{
  "n_layer": 12,
  "d_model": 192,
  "n_head": 6,
  "n_kv_head": 6,
  "head_dim": 32,
  "d_mlp": 768,
  "vocab_size": 8192,
  "activation": "tanh_gelu",
  "norm": "layernorm",
  "norm_place": "pre",
  "norm_eps": 1e-05,
  "positions": "learned",
  "qk_norm": false,
  "attn_scale": 0.177,
  "bias": "all",
  "tie_embeddings": false,
  "parallel_block": false,
  "init": "normal",
  "init_std_qkv": 0.022,
  "init_std_o": 0.00449,
  "init_std_up": 0.022,
  "init_std_down": 0.00449,
  "optimizer": "muon_variant",
  "lr": 0.0108,
  "lr_mult_qkv": 0.7,
  "lr_mult_down": 1.5,
  "beta1": 0.95,
  "lr_head": 0.0087,
  "grad_clip": 1.0,
  "warmup_steps": 200,
  "schedule": "wsd",
  "decay_fraction": 1.0,
  "decay_shape": "linear",
  "final_lr_fraction": 0.0,
  "batch_tokens": [16384, 32768, 49152],
  "seq_len": 512,
  "doc_mask": true,
  "train_tokens": 139800000,
  "steps": 4276,
  "dataset": "wikipedia_en"
}
MLP neurons of a small language model. Each row is named by its layer, matrix (up: input weights) and neuron, and shows model dimensions 48-111. Each number is 128 + 32 x the weight over its row's rms, rounded and kept within 0 to 255.
A block is one neuron, or neurons of one layer that tend to fire together. Before each block is what it responds to, as a language model described it from the Wikipedia text at the highest values.

Description: Second piece of split words. Second subword fragment right after a short capitalized opening piece, mostly in names or oddly split words, e.g. Wa-nd-a, W-ar-ren, We-nt, No-.
L4.up298 [137  92 156 185 151 133  97 131 116 135 104 108  96 110 115 119 111  89 154 166 131 105  45 102 187 148 112  99  88 147 129 109  86 173  69  98 103 116 132 121 190 133  79  94 150 164  82  98 165 141 116 108  89 153  97  85 129 152 152 110 155  87  67 119]
L4.up356 [144 103 127 163  79 129 189 132 105 131 157 107 137  91  92 109 150 118 110 136 105 102 150 134 112 142 133  93 107  85 179 122 172  93 153 157 103 157 106  79 121 105 104 126 149 119 147  82 127 111 175  97 137 148 127  99 108  32  96 191 234 105 107 136]
L4.up426 [145 185 115 167 144 132 154  87 147 153 163  68 158  96 151  94 201 149 142 138 148 129 103 130  77 126 113 132  70  75 129  70 171 164 144 160 133  96 147 117 141 142  70 117 133 132 123 138 161  96 167 102 102 183 119 119 134 132 147 128 147 178 141  96]
L4.up627 [149 153  88 128 118 168 160 132 162 182 151 117 105 126 127 129 114  88 157 153 204 114 181  92 166 142  94  99  88 143 170  70 169 119 110 127 170 139 101 113 122 123 147 126 121  48  98 150 109  80 116  95 110 161 133  66 139 140 182 137 146  78 178 155]

Description: Clause-opening function words. Function words that begin a new clause or predicate, such as relative which, wh-word what, and auxiliaries has, had, would, in narrative text.
L2.up106 [118 153 106 149 118 115 158 202 101 129 118 118 136 160  93 162 145 101 153 126 130 106 154 117 113 106 171  59  82 151 157 111 114 106 133 113 128 115 109 204 124 172 154 126 120 125 107 138 158 178 169 139  87  89 183 129  41 118  81 168 135  98 153 206]

Description: Section heading opener. The first = sign of a wiki section heading (==, ===) right after a blank line, e.g. before 2010 census, Playoffs, Seeds.
L2.up553 [128 142 119 170  97 115 201 150  98 131 122 173 173 121 108 137 106 156 126 161 116  93  81 113 154 163 134  79 148 105 153  98 121 144 106 124 126 163 149  82 160 157 169 177 153 172 160 158 136 133 195  97 141 106 130 109 142  81 180  87 111 116 147  93]

Description: Section-heading opening equals. The first = sign of a wiki section heading right after a blank line, as in ==Reception== or ==Career==; also some paragraph-break newlines.
L7.up1 [113  68 149 102 124  90 102 137 141 139 182 201  79 181  86 127 137  93 111 138 136  75 171 104  86 108 134 112 146 127 120 107 142 102 109  96 115 168 145  63 213  69 158  95 108 122 109 129 149 121  98 126 149 130  93  84 150 178 143 143 131 106 163 113]
L7.up27 [145 109 144 109 105 111 195 165 196 121 137 112 112  91 160 131 103 170  76 112 205  63 181  86 107 172 113  80 121  93  92 104 132 111 107 135 115 142  59 157 191 127 205  78 175 117 132 152 154 167 129 179 163 120  89 117 163 135 114 110 182  68 141 153]
L7.up139 [ 90 137 132 172 125 103 176 139 102 107 155 137  86  70 133 106  89 159 138 176 134 128 118 117 151 131  63 114 184 118 197 142  79 114 127 184 146 125 187  63 188 135 148 113 146 138 138  83 155 121 128 111 154 143 160 133 150 115 148 145 130  98 107 117]
L7.up262 [121 111 138 124 132  90 169 162  97 166 141  98 153 144 147 114  74 157 122 148 192 106  96 120 179  88  90  88 159 146 130 170 182 136  72 200 141 205 114  84 162  81  69 110 115 132 167 150 138  76  75  71 127  95 123  98 116 117 112 143 127  90 165  84]
L7.up272 [104 105 194 122 112 143 102  53 157 171 155  80 146 194 140  82 147 156 169 151 156 148 214 100 112  69 136 122  51 109 143  99 120 107 131 132 114 177 154  99 136 109 106 123 104 151 174 121 132 140 113 135 160 145 126 112  69  25 142 106 145  93 124 116]
L7.up322 [ 96 111 150 129 136 128 165 124 129  70 163  89 112 131 125 184 134 144 118 121 122  77 107 128 123 137 181 148 136  81 164  94 125 147 112 100  82 187 126  76 107 174 157 106 152 117  65 111 192  71 138 161 136  83 104 141 144  82 118 143  82 133 190 146]
L7.up354 [109 131 165 106 123  88 146 114  96 152 128 109  59 137 143 165 166 133 116 132 150  35 157 144 116 162 102  43 132 127 112 191 119  90  73  83 110 166 102  44 143 123 103 198 142 122 140 119 128 142 110  81 102  94 184  98 105 108 172 174 150 154  70 172]
L7.up359 [158 177 140 127 149 103 178 115 168 152 138  93 123  95 124 123 171 135 115 158 126  80 146 183  85 210 123 165 164 147  61 159 109 115 144 134 133 168 122 180 129 125 122 130 150 160 174  91 146  84 141 183 157 111 136  71 160  83  90 158 144 127 140  95]
L7.up376 [119  89 153 131 167 131 118 165 123  91 168 149  84  98 140  37  82 158 172 167 171  82 141  72  98 166  97 123 139  94 154 120 166 119  85  92 132 134 120 107 156 147 120 175 211  90  44 124 110 148 135 195 120 161 133 130 124 107  88 118 147 116 175  70]
L7.up380 [ 70 133  99 153 153 118 133  87 171 135 134 143 171 119 127  75  99 151 187 136 149  92  48 104 143  93  82  72 160 135  84 155 145 161 113 189 165 123 184  86 126 132 102 132 135  97 112 133 107  87 113 143 156  90 105 157 148 118 100 110 170 125 149 133]
L7.up503 [105 128 160 120 100  93 137 126 100 186 128 138 104  91 158 146 114 126 152 175 106 150 133 120  89 169 125 161 179  94  57 122  86 124  79 121 199 140 163 143 156 133 148 129 167 126 153 120 128 134 169 106 134  83 136  69 154  97 167 144 109 116 172 132]
L7.up511 [156 113 137 133 127 104 137 130 123 147 199 162 122 147 219 138  73 178 155 165 173  34 127  93 117 101  73 182 173  64  91 118 150 128  83 156 162 150 174  65  91 122 137 161 144 142 100 135 118 106 129 128  76 134 148 155 129 110 107 122  87 131 191  91]
L7.up544 [163 111 166 104 167 107 142 149 132 121 131  90  68 118 155 131  98 164 155 145 186 121 143 172 115 123 135  76 173  95 114 153 106  73 129 128 167 133 197 159 105  91  96 127 177 124 101 143 130  80 180 144 106 117 145 178 183 114 121 110 108 111 100 112]
L7.up571 [132 123 157 129 145  85 103 153  92 128 127 112 151 134 169 106  96 146 108 113 186 102 205  91 156 104 108 124 103  82 107 146 139 159 131 155 184 147 143  97 101 171  87 168 113 119 128  62 164 102 126 154 163 115 132 118 121 106 111 130 110 104 177 144]
L7.up662 [109 164  82 158  79 107 177 106 173 113 127  95 144  73 119 104 162 123 169 126 141 134 173 116  72 170  93  35 134 137  93 180 182 118 112 132 185 145 170 119 118 125 109 110  89 116 144 123  67  76 139 156 153  96 163 145 196 181 114 150 139 116 179 125]
L7.up744 [106 126 157 129 118  96 109 113 161 158 135 110 149 170 135  88 183  74 150 133 155  53 154 150  91 151 114 102 154  97 117 112  91 132 133 169 158 167 138 120 115 129 154  67 136 116 129  98  76 122  95 148 129 142 165 156 179  97 128 193  77 145 148 124]

Description: Verb after subject. Verbs, auxiliaries and contraction endings right after a subject, often in quoted speech, such as We have, There's, I've, or the end of Why/What.
L7.up64 [141 150 190 129 168 127 133 175 121 162 175  94 104 114  81 110 177 184 108 145 157 108 107  79 161 172 138  90 168  99 128 147 107 167 134 110  64 120 140 124 112 102 148  79 123 133 107 129 122 102 105 137  93  93 119 116 137 122 146 152 131 118 128  89]
L7.up94 [134 101 142 112 142 120 146 103 169 123 196  89 102 160 124 134 126 196 142 154 119 103 156 131 126  87 100 163 132 127 121 123 129 122 136 149 125 184 159 153 124  85 151  96 133 116 139 158 118 130 112 109 102 130 167 113 152 118 196 143 139 128  96 132]
L7.up280 [155 116 135 133  72 155 130 189 103 149 197  90 163  94 178 180  82 128  99  92 146  75 124 144 207 217 117  76 109 148  74 100 104 103  83 190 166 114 139 142 116 147 104  77 126 138  94 193 135 153 158 109 119  68 133 150 104 157 124 123 131 114 112 108]
L7.up283 [140 168 171 134 147 194 162  98 109 134 136 135 106 131 136 171 140 146  60 128 116 153  82 124 159 142  99  69  87 104 154 169 149  37 173 122 134 153 108 136 156 178 156 137 117 122  98  92 176 118 154 115 151  87 135 120  69 169 132 104 166 132 117 124]
L7.up290 [133  97 179 107 152 168 209 169 144 116 156  88 174 198 114 134  86 172  60 136 115 156 155 147 168 113  77  89  76 103 131 140 124 152 170 128 121 144 158 114 157 118 104 128 176 162 139 132 125 141 124 124 150 115 155 130 120 127 139 110 143 130 158 124]
L7.up414 [141 115 150 136 126 148 103  81 121 110 127 125 101  94 128 173 166 124 106 168 113  93  90 192 124  68  89  92 105 166 136 149 105 112 133  75 157 153  96 141 141 117 163 122 136  74 138  67 147  91 171 191 159 162 111 136  98  97 163 129 136 143 187 131]
L7.up434 [ 37 142 129 158  85 142 193 129 131 202 182 119 115  80 153 131 210 136 105 155  65  92 101 144 143 143  59  93  59  55 185 102  97 132 167 108 128 123 105  51  95 174 114  86 108 158 127 165 140 123  92 140 150 110 136 131 158 102 166  93 148 136  73 109]
L7.up473 [121 128 160 111 143 125 142 142 100 142 162  98 122 162 140 136 154 141  81 127  59 137 139 148 158  98 112 168 130  67 136 171 128 101  99 129  72 124 143 129 146 135 205  90  66 115  86 130 147  96 175 104 118 101 192 155 110 131 124 164 119  62 141 178]
L7.up485 [123 123 163 132 147 163 164 170 119  67 136 119 115 122 103 125 121  79 150 100 172 110  90 114 112 123 144 158 165 134 182 126 112 141  68 140 119 140 165 108  85 144  83 115 117  84 121  58 197 140 109 171 147  52  97 120  48 159 139 115 137 137 130 114]
L7.up558 [110 129 104 142 165 101 118  69 105 147 117 103 121 118 102 181 189 139  94 184 179 152 104 187 154  78  73  81 131 126 107 119  75 136 147 115  70 155  99 176 120 133  88 127 152 217 199 188 170 121 125 158 116 186 129 140  91 105 133 176 129  48 171  96]
L7.up614 [141  94 194 175  90 119 130 154 101  57 105 104 129  91 174 108  93 124 206 143 121 131  90 124 124  98 165  26 176 125 125  99 120 112 154  73 130 162 147 125  77 109  82 138 135 104 127 151 186 153 163 175 137  61 108 168 128 113 156  91 127 107  75 123]
L7.up651 [115  93 160  93 163 117 163 188 108  80 167 139  69  97 176  82 139 143 153 175 130  17 168 120 156 118 113 101 138 147 151 107 184 160 116 178  77 137 125 122 126 100 103  95 183 118 116 161 151 142 126 173 101 102 162  94 146 130 133 157 105 126 106 146]
L7.up685 [ 90 141 102 175  70 143  54 141 159  96 116  60 117 122 126 161 132 120 190 142  87 122 152 163 156  64 148 102  77 128 120  97 111  66 148  60  80 183  99 125 124 110 135 115 118 137 175 163 181 110 101 126 193  99 116 164  92  89 157 107 171 157 122  93]
L7.up690 [143  96 175 126 130 115 126 104 205 190 111 135 136 152 102 158 143 106 163 115 137 140 101  68  55  95 133  75 129 143 104  84 103 159 154 103 102 165 125  84 157 132  86 102 145  74 161 167 139 102 138 137 164 147 132 161 120  99 109  38 124  87 109 126]
L7.up752 [133  95 116 148  77 177 227 143 142 149 125 107 112  89 173 110 109 109 127 153 166 106 126  83 111 107  75 113 149 108 105 103 180  69 168 111  95 160 166 140 113  97  88 147 143 175  99  80 163  87 158 138 159  72 163 141 116 102 133 169 179 139 141 171]
L7.up767 [116 159 129 188 142 107 168 122  92 130 172 158  87  72 128 117 116 143 121 138 110 128 120 136 155  54 132  99 194  93 151 155  76 156 151 112 136 182  85  71 117 138  89 110  51 111 118 127 139 134 113  96 132 104 126 127 159 105 119 171 147 118 125 160]

Description: Defining copula and article. The article or copula opening a definition, chiefly a/an after "X is/was" in Wikipedia lead sentences, e.g. "was an American lawyer".
L4.up156 [ 73 107  92 128 144 127 154  91 182 109  84 121 146 114 113 139 118 135  95  86 158 133 151 135 169  80  95 159 137 106 118 129 104 133 135 164 136 136 131 106 156 148 125 102 133  76 140 140 132 173  91  83 138 148 207 156 141 145  94  75 108 149 117 151]
L4.up290 [133 120 116 140 165 106 111 119  89 117 144 145 118 119 142 144 123 158 108 140 102 133 176  76 112 153 106 181 146  81 174 105 101 137 129 153 135 148  99 103 106  93 141 115 112 100 163 132 174  73 143  79 133 194 143 125  81 147  59 126 122  96 147 160]
L4.up447 [140 124 113 126 147 132 111 134  88  94 123 156 164 115  94 109 151 125 133  94 128 107  91 142  95 179 141 140 147 153 176 171  85 121 151 152 121  79  87 165 200 106 141 127 148 106 159 133  83 150 157 101 136 107 130  34 124 139 123 141 143 110 133  84]
L4.up657 [128 130 126 111 123 120 103 119 150 124  62 152 115  96 132 145 141 159 133  87 153 116 121 112 192 131 160 151 173  99  98 198 107 124 128 152 171 153  87 121  86 108 195 100  93 103 106  88 182 138 100 125 148  90 168 114 116 103 132 131 113 143 172 151]

Description: Indefinite article "a". The standalone article " a" after prepositions or commas across prose, e.g. "for a household", "by a narrow cord"; also the " /" in football "Team / Apps" infobox headers.
L2.up358 [135 184 153  91 108 120 151 113 101 137 147 152 126 149 178 153 119 175 110 127 130  81 154 137  92 161 135 121  94 111 128 135 130 123 168 139 131 141 146 119 128 189 119 111  90 132  93 103 110 109 117 134 100 143  98 129 114 119  58 140 170 179  86 146]

Description: Wiki section-header equals signs. The opening "=" of a wiki-markup section heading at the start of a line, mostly after a blank line, as in "==Club career==", "==Plot==" and "===Qualifying===".
L4.up252 [ 89 141 134 143  60 137 112 167  99 175 145 144 104  85 151  89 103 164  89 152 193 141  92 123 133 158 162 119 139 133 145 172  86 175  83 180 117 146 165 132 143 141 201 102  81 163 102 112 127 148 132 116 102  68 135 135  85 127 107  99 167  98 185 145]
L4.up353 [150 142 112 127  59 132 142 103  86  82 210  94  89 110 127 186 148 105  88 132 173  86 109 128 185 115 135 116 102 123 102 157 116 181 138 165 102 114 191  63  98 167 176 151 120  89 153 125  74 122 175 152 139  57  96 151 117 110 151  89 105  79 128 131]
L4.up385 [ 81 135 130 167 166 168 146  80 161  92 140 106 110 117  51 116 172 113 116 154 144 121 101  92 107 133  95 188 116 105  79 172  98 167  44 152 116 108 140 181 144 104 171 127  93  61 127 153 100 165 147 126 156 118 117 146 107  65 103 133 105  99 188 161]
L4.up463 [ 95 176  85 156 114 143 213 116 161 126 166 140 193  81 125 151 113 108 160 126 148 107  55 153 150 101 156 133 141  75 127 120 115 130 122 159 126 172 107  99 176 189 156 163 130 142  93 102  87 157 172  44 175  70 117 169 182 145 117  94 142 102  91 117]

Description: Predicate nominal articles. Articles (mostly "a", sometimes "the") opening a description of what someone or something is, after was, is, became, as, or an appositive comma, e.g. "is a graduate", "became a priest", "Hibernian, a".
L7.up105 [ 91 148 122 130  89 110  89 108 113 138 167  84 161 126 123 112 135  96 122  93 129  81 131 109 122 146 158 146 135 112 164 156 155  70 134 160 173 114 108 128 145  56 141 151 154  94 184 179 167 151  97 142 139 116 113  56 182 119 119 146 174 130 102 147]
L7.up131 [ 71 115 136 121 154 122 132 120 146 111 193 125  81 137 113 166 145 136 147 134 113  75 121 162 110 148 180 188 159 152 167 163 124 139 109  79 148 168  93 112 134 133  94 104 136  90 136 129 151 140 157  98 102 108  91 146 136 134 162  97 152 110 152 117]
L7.up165 [151 128 120 170  83 114 123 149 158 128 193 133  86 121  79 141 155 165 143 100 148 167  56 116 101 134  98 119 134 114 151 149 158 105 137 103 123 134  99 153 173 132 124 173 152  97 169  84 124 128 106 120 158 112 129 131 170 103 111 123  76 108  99 122]
L7.up168 [ 93 176 147  88 141 106  94  98 102 164  88  84  79 179 115  67 132 162 137  80 181 132 184 111 103 111 124 108 100 169 153 150 166  76 163 108 194 177 172 186 156 103 113 128 122 160 130  70 143 128 119 104 191 150 135 128 128 135 121 123 189 119 195 147]
L7.up169 [158 143 140 128 139 135 118 125 109  83 112  72 186 113 139 115 128 139 138 127 124  64 107 135  99 103  97 186 117 160 108 109 116  88  64 140 157 136 158 111 168  84 191 107 127  84  65 161 131 104 113  61 125 195 136 124 132 165 101  99  77 135 213 150]
L7.up189 [131 112 166 152 123 155  61 101 175 147  85 108 126 136  95 108  62 163 112 123 101 132 134 120 125 183 106 126  57 116 108 184 132 114 157 125 164 189 163  96  99 112 172 183 194 111 101 167 109 103 122 104 149 131 155 124  91 110 159  90 108 110 126  75]
L7.up224 [119 161  90 148 139 143  96 132 161 125 133 169 119 119 116  70 143 127  74  97 144  61 153  95 117 153  50  88 182 101 112 123  90 188  97 108 160 150 118 103 119  83 157 163 138  55 153 168  58 155 130 132 150 117 116 184  98 125 131 105 144 141 125 105]
L7.up228 [ 92 142 129 131 106  75 102 109 136  98 131 121  82 117 115 153 158 159  94 116 147 155 137  82  93  67 110 193 120 132 128 169  95  98 151 166 112 138 158 179 158 152  82 157 129 145 127 189  71 147 118 111  70  88  92 174 149 137  55  71 117 176 187 166]
L7.up275 [102 174 152 136  99 146 169 179  67 138 114 140  98 120 155 102 135 102 151 196 167 114  55  72 146  94 140 135 121 147 151 148 195  84 181 155 129 153  90 128  87 130 125 149 159 126 133 196 115  89 127 102 137 140 161 147 154 139 170 156 100  89 116 102]
L7.up374 [158 130 140 118 156 112 144 131 165 137 167 141  88 143 153 118 101 190 145 143 221 112 157  85  57 127  92 125 165 109 115 128 131 106 116 114 113 177 124 157  64 102 119 128 101 130 162 118  83 107 136 103 154 129 155 174 147 126 120  90 131  90 158 120]
L7.up398 [ 95 149 122 110  85 149 196  98 137 168  60 158  77 166 122 147 134 187 102 133 115 106 163 103  79 131 142 158 141 139 124  95 106 152 136  94  97 163 141 148 102 102 125 214 116  96 139 117 153 146 114 179 114 110  60 175 144 159 187  70 111  98 175 158]
L7.up432 [ 86 136 161 110 139 115 150 157  92 132  95 135  87 133 146 189 114 151 114 127 167  63  93  98 115 163 155 132  32 113 194 163 106  72 153 123 111 110 183 127 150 169 155 116 120 206 174 158 107 103 109 108 124 105 129 121 135 165  83 158 129 129 120 137]
L7.up490 [171 134 157 159  90 105  98 150 134 135 131 167  71  97 149 147 119  77 105 122 115 164 137 157  91 124 130 171 116 118 110 191  61 100 164 105 152 125 110 146  87 144 139 152 169 131 143 166 140 101 105 111 144 133  64 116 150 186 104 108 149  97 115 117]
L7.up505 [ 86 144  93 129 153 130 141 104 126 199 139  81 146 109  92 102 130 152 145  82 149  63 145  60 115 185 154 184 153 125  86 160  83 111 114 139  71 137 176 141 135  83 124 149 104 179 178 142 126 140 108 118 112  92  70  53 177 153 157 110 129 132 191 168]
L7.up529 [146 109 132 150 167 153  97 145 130 155 144 109 158 148 167 125  52 108 141 157 179  80  81  81 101 113 137 178 119 194 128 134 123 104 163 123 119 167 113 142 167  86 107 150 149  87 136 103 123 133 101 105 138 102 190  79  97 103 157  67  91 116 163  93]
L7.up700 [117 155 102 106 177 128 150 114 124 149 146 126  63 105 123 109  95 189 101 119 177 112 128  75 152  94 149 107 124  60  88  89 127 112 127 151 146 153 133 153  71  94 137 145 144 218 116 125  87 141 104  62 133 154  90 149 148 140 129 133 143 152 129 138]

Description: Clause-linking prepositions and conjunctions. Prepositions and conjunctions that open a modifying phrase after a complete clause in narrative or biographical prose, e.g. known for, shortly after, due to, while, until.
L7.up3 [126 103 182  99  92  97 113 106 122  88 138 132  99 109  72 130  74 171  93 154 113  94 130  92 113 141 127  94  79 120 169 136 186 126 168  97 106 134 143 174 121 150 122  98  58 123 158  88 114 149 113  68 106 157 221 134 149 154  80 153 163 122 163 116]
L7.up38 [ 95 105 146 155 141 141  96 113  72 145 115  91  96 136  85  94  83 126 147  63 105 124 184 172  86 109 127 101 109  98 179 124 126 132  70 149 167 110 123 116 110 118  84 108 175 133 106 122 140 122 130 133 110 122 147 138 126  82 109 175 125 145  77 175]
L7.up54 [ 94 160 167 144  81 130 183 154 117  83 104  93 125 141  97  92 138  50  90 125 109 130 103 169  88 168  69  76  66 139 120  99 171 131 136 146 134 152 142 113 103 114 143 145 139 105  63 130 154 111 109 140 148 109  99 106 124 131 161 120 120 156 152  82]
L7.up100 [104 177 126 129 127 146  98 115 113 157  92 141 151 107 115 105 104 148 124 148 135  80 118 108 113 158 134 135 153 110  96  63 153 109  82 141 137 115 148 109 106 106 139 120  96 167 127  85  98 166 134 152 151 134 127 131 131 144 126 127  73  86 145 184]
L7.up114 [126 137 208  92  92  90 127 153 112 142 136 114 129 123  64 171 121 106 116 151 103 115 116 171  80 101 141 110 152 147 146 100  90 127 127 134 150 138 184 141 112  79 112 150 106 197 181 120 198 124 128 120 175 122 154  97 145 177 159 119 155  80  76 142]
L7.up171 [117 148 130 161 104  81 160 110 169 110 154  83 140 137 200 148 132 131 188 109 130 115 155 182 119 107 148  93 155 163 158 184 140  87 111 111 158 153  86 154 147 135 119  63 117 109 141  89 181 138 139 102 142  77  69 167 128 109 122  91 160 106 143 162]
L7.up279 [130 117 123 206 159 114 104 130 119 179  86 108 106 117 112 142 176  84  83 151 113 119 119 103 135 133 107 125  99 103 114  93 111 161 128 146 157 169 112 148 101 156 172  96 138 208 172 215 150 154  69 148 124 131  85 176 162 155 128 129 123 173  38 117]
L7.up303 [128 113 174 112 149 166 127 136 110 150  90 121  83 158 119 103 164 117 133  87  95 131 104 183 115 114  79 106 135 127 143 111  72 146 116 136 120 123 169  99  86 141 130 106 126 148 111 122 223 120 109  51 142 117 103 130 185  71 101 108 173 134 180 119]
L7.up371 [112 122 158 169  76 116 147 119 103 211 101 114 133 106 140 135 124 155 148  94 129 139 108 151 100 141 143 121 133 165  57 165 126 115 100 128 121 154 120 131 117  70  60 172 118 119 131 149 112  83 155 128 149 124 112 142 145 103  95 118 145 135 191  93]
L7.up479 [150 155 191 127 131 116 128 161 110  68 110 109  76 150 136  61 110 115 136 152 137 121 137 142 132 135  87 104 127 140 106 115  80 142 134 188  75 159 128 101 174 123 121 123 133 137  86 162 128 171 176 173 116  85 165 134 118 136 147 127  95  86 177 142]
L7.up507 [117 157 184 139 167 183 131  54 173 122 103 168 121 154 120 125 113 130  96 118 135 119 126  66 126 179 124 101 104 151 152  91 145 221 161 170 155 140 113 116 150 132  93 142 131 156 159 144 132 109  82 147 122  94 122 130  73  87 145  77 152 145 109 151]
L7.up569 [117 154 141 172 109 118 112 184 144 127 115 119 116 145 123 126 162 129 116 110 120 135 162 134 163 106  92  11 162 179 162 102 157 132 136  50 153 143 117 133  92  50 104 120  83 149 140 152 117 146  85 107 121 100  88  97 101 161 127 109 159 114 141 125]
L7.up585 [ 66 115 162 167 122 153 187 107 159 116 133 145 144 136  82 128  99 110 192 115 123  93 117  95 156  74 113 141 156 148 148 127 124 120 151 135 102 134 144 166 125 179  89 109 121  76 129 104 139 110 147  75 112 125 126 121 170 157 175 119 128 130 148 131]
L7.up590 [104 183 136 148  83 132 148  55 107 130 188 111 125 121  94 107  80 160 204 165 134 140 144  78 158 131 114 135 111 163 112 122 121  84 108 130 143 157 159 162  81 152 135  88  62 115 155 100 128 133  60  92 125 157 106 132  87 124 120 139 172 118 126 158]
L7.up609 [114 156 221 155 124 111 147 156 128 139 152 128 136 168 152 107 123 112 133 145  73 189 170 129 117 124 124 102 153 141 106 123 137 132 118 140 125  75  84 112 129 119 174 132  94 135  88 213 135 220 144 125 120 107 181 111 121 148 142 166 113  88 128 177]
L7.up737 [131 177 206 108 147 159 143 151 167 158 135 137  86 195 114 153 100  80 154 133  67 112 159  94 118  49 141  87 106 168 151 167 124  75 152 127 129 178  90 150 152  84  88 112 126 137 146  82 133  99  50 136 190 168 121 103 139 200 131 128  78  89 134 174]

Description: Prepositions and clause connectives. Mostly the preposition "for" after a noun (Minister for, Institute for, price paid for), plus clause openers like while, As, After, and the word-piece "anc".
L2.up582 [155 148 140 139 189 146 147 142 114 143 115 135 114 103 176  98 147  96  79  85 137 136 171  97 135 109  99 103 134  83 183 126 106  96 121  99 131 133 134 186 143 183 159 114  97 135 120 117 112 118  90 112 209 132  82 116 146  99 131 114 162 109 131 103]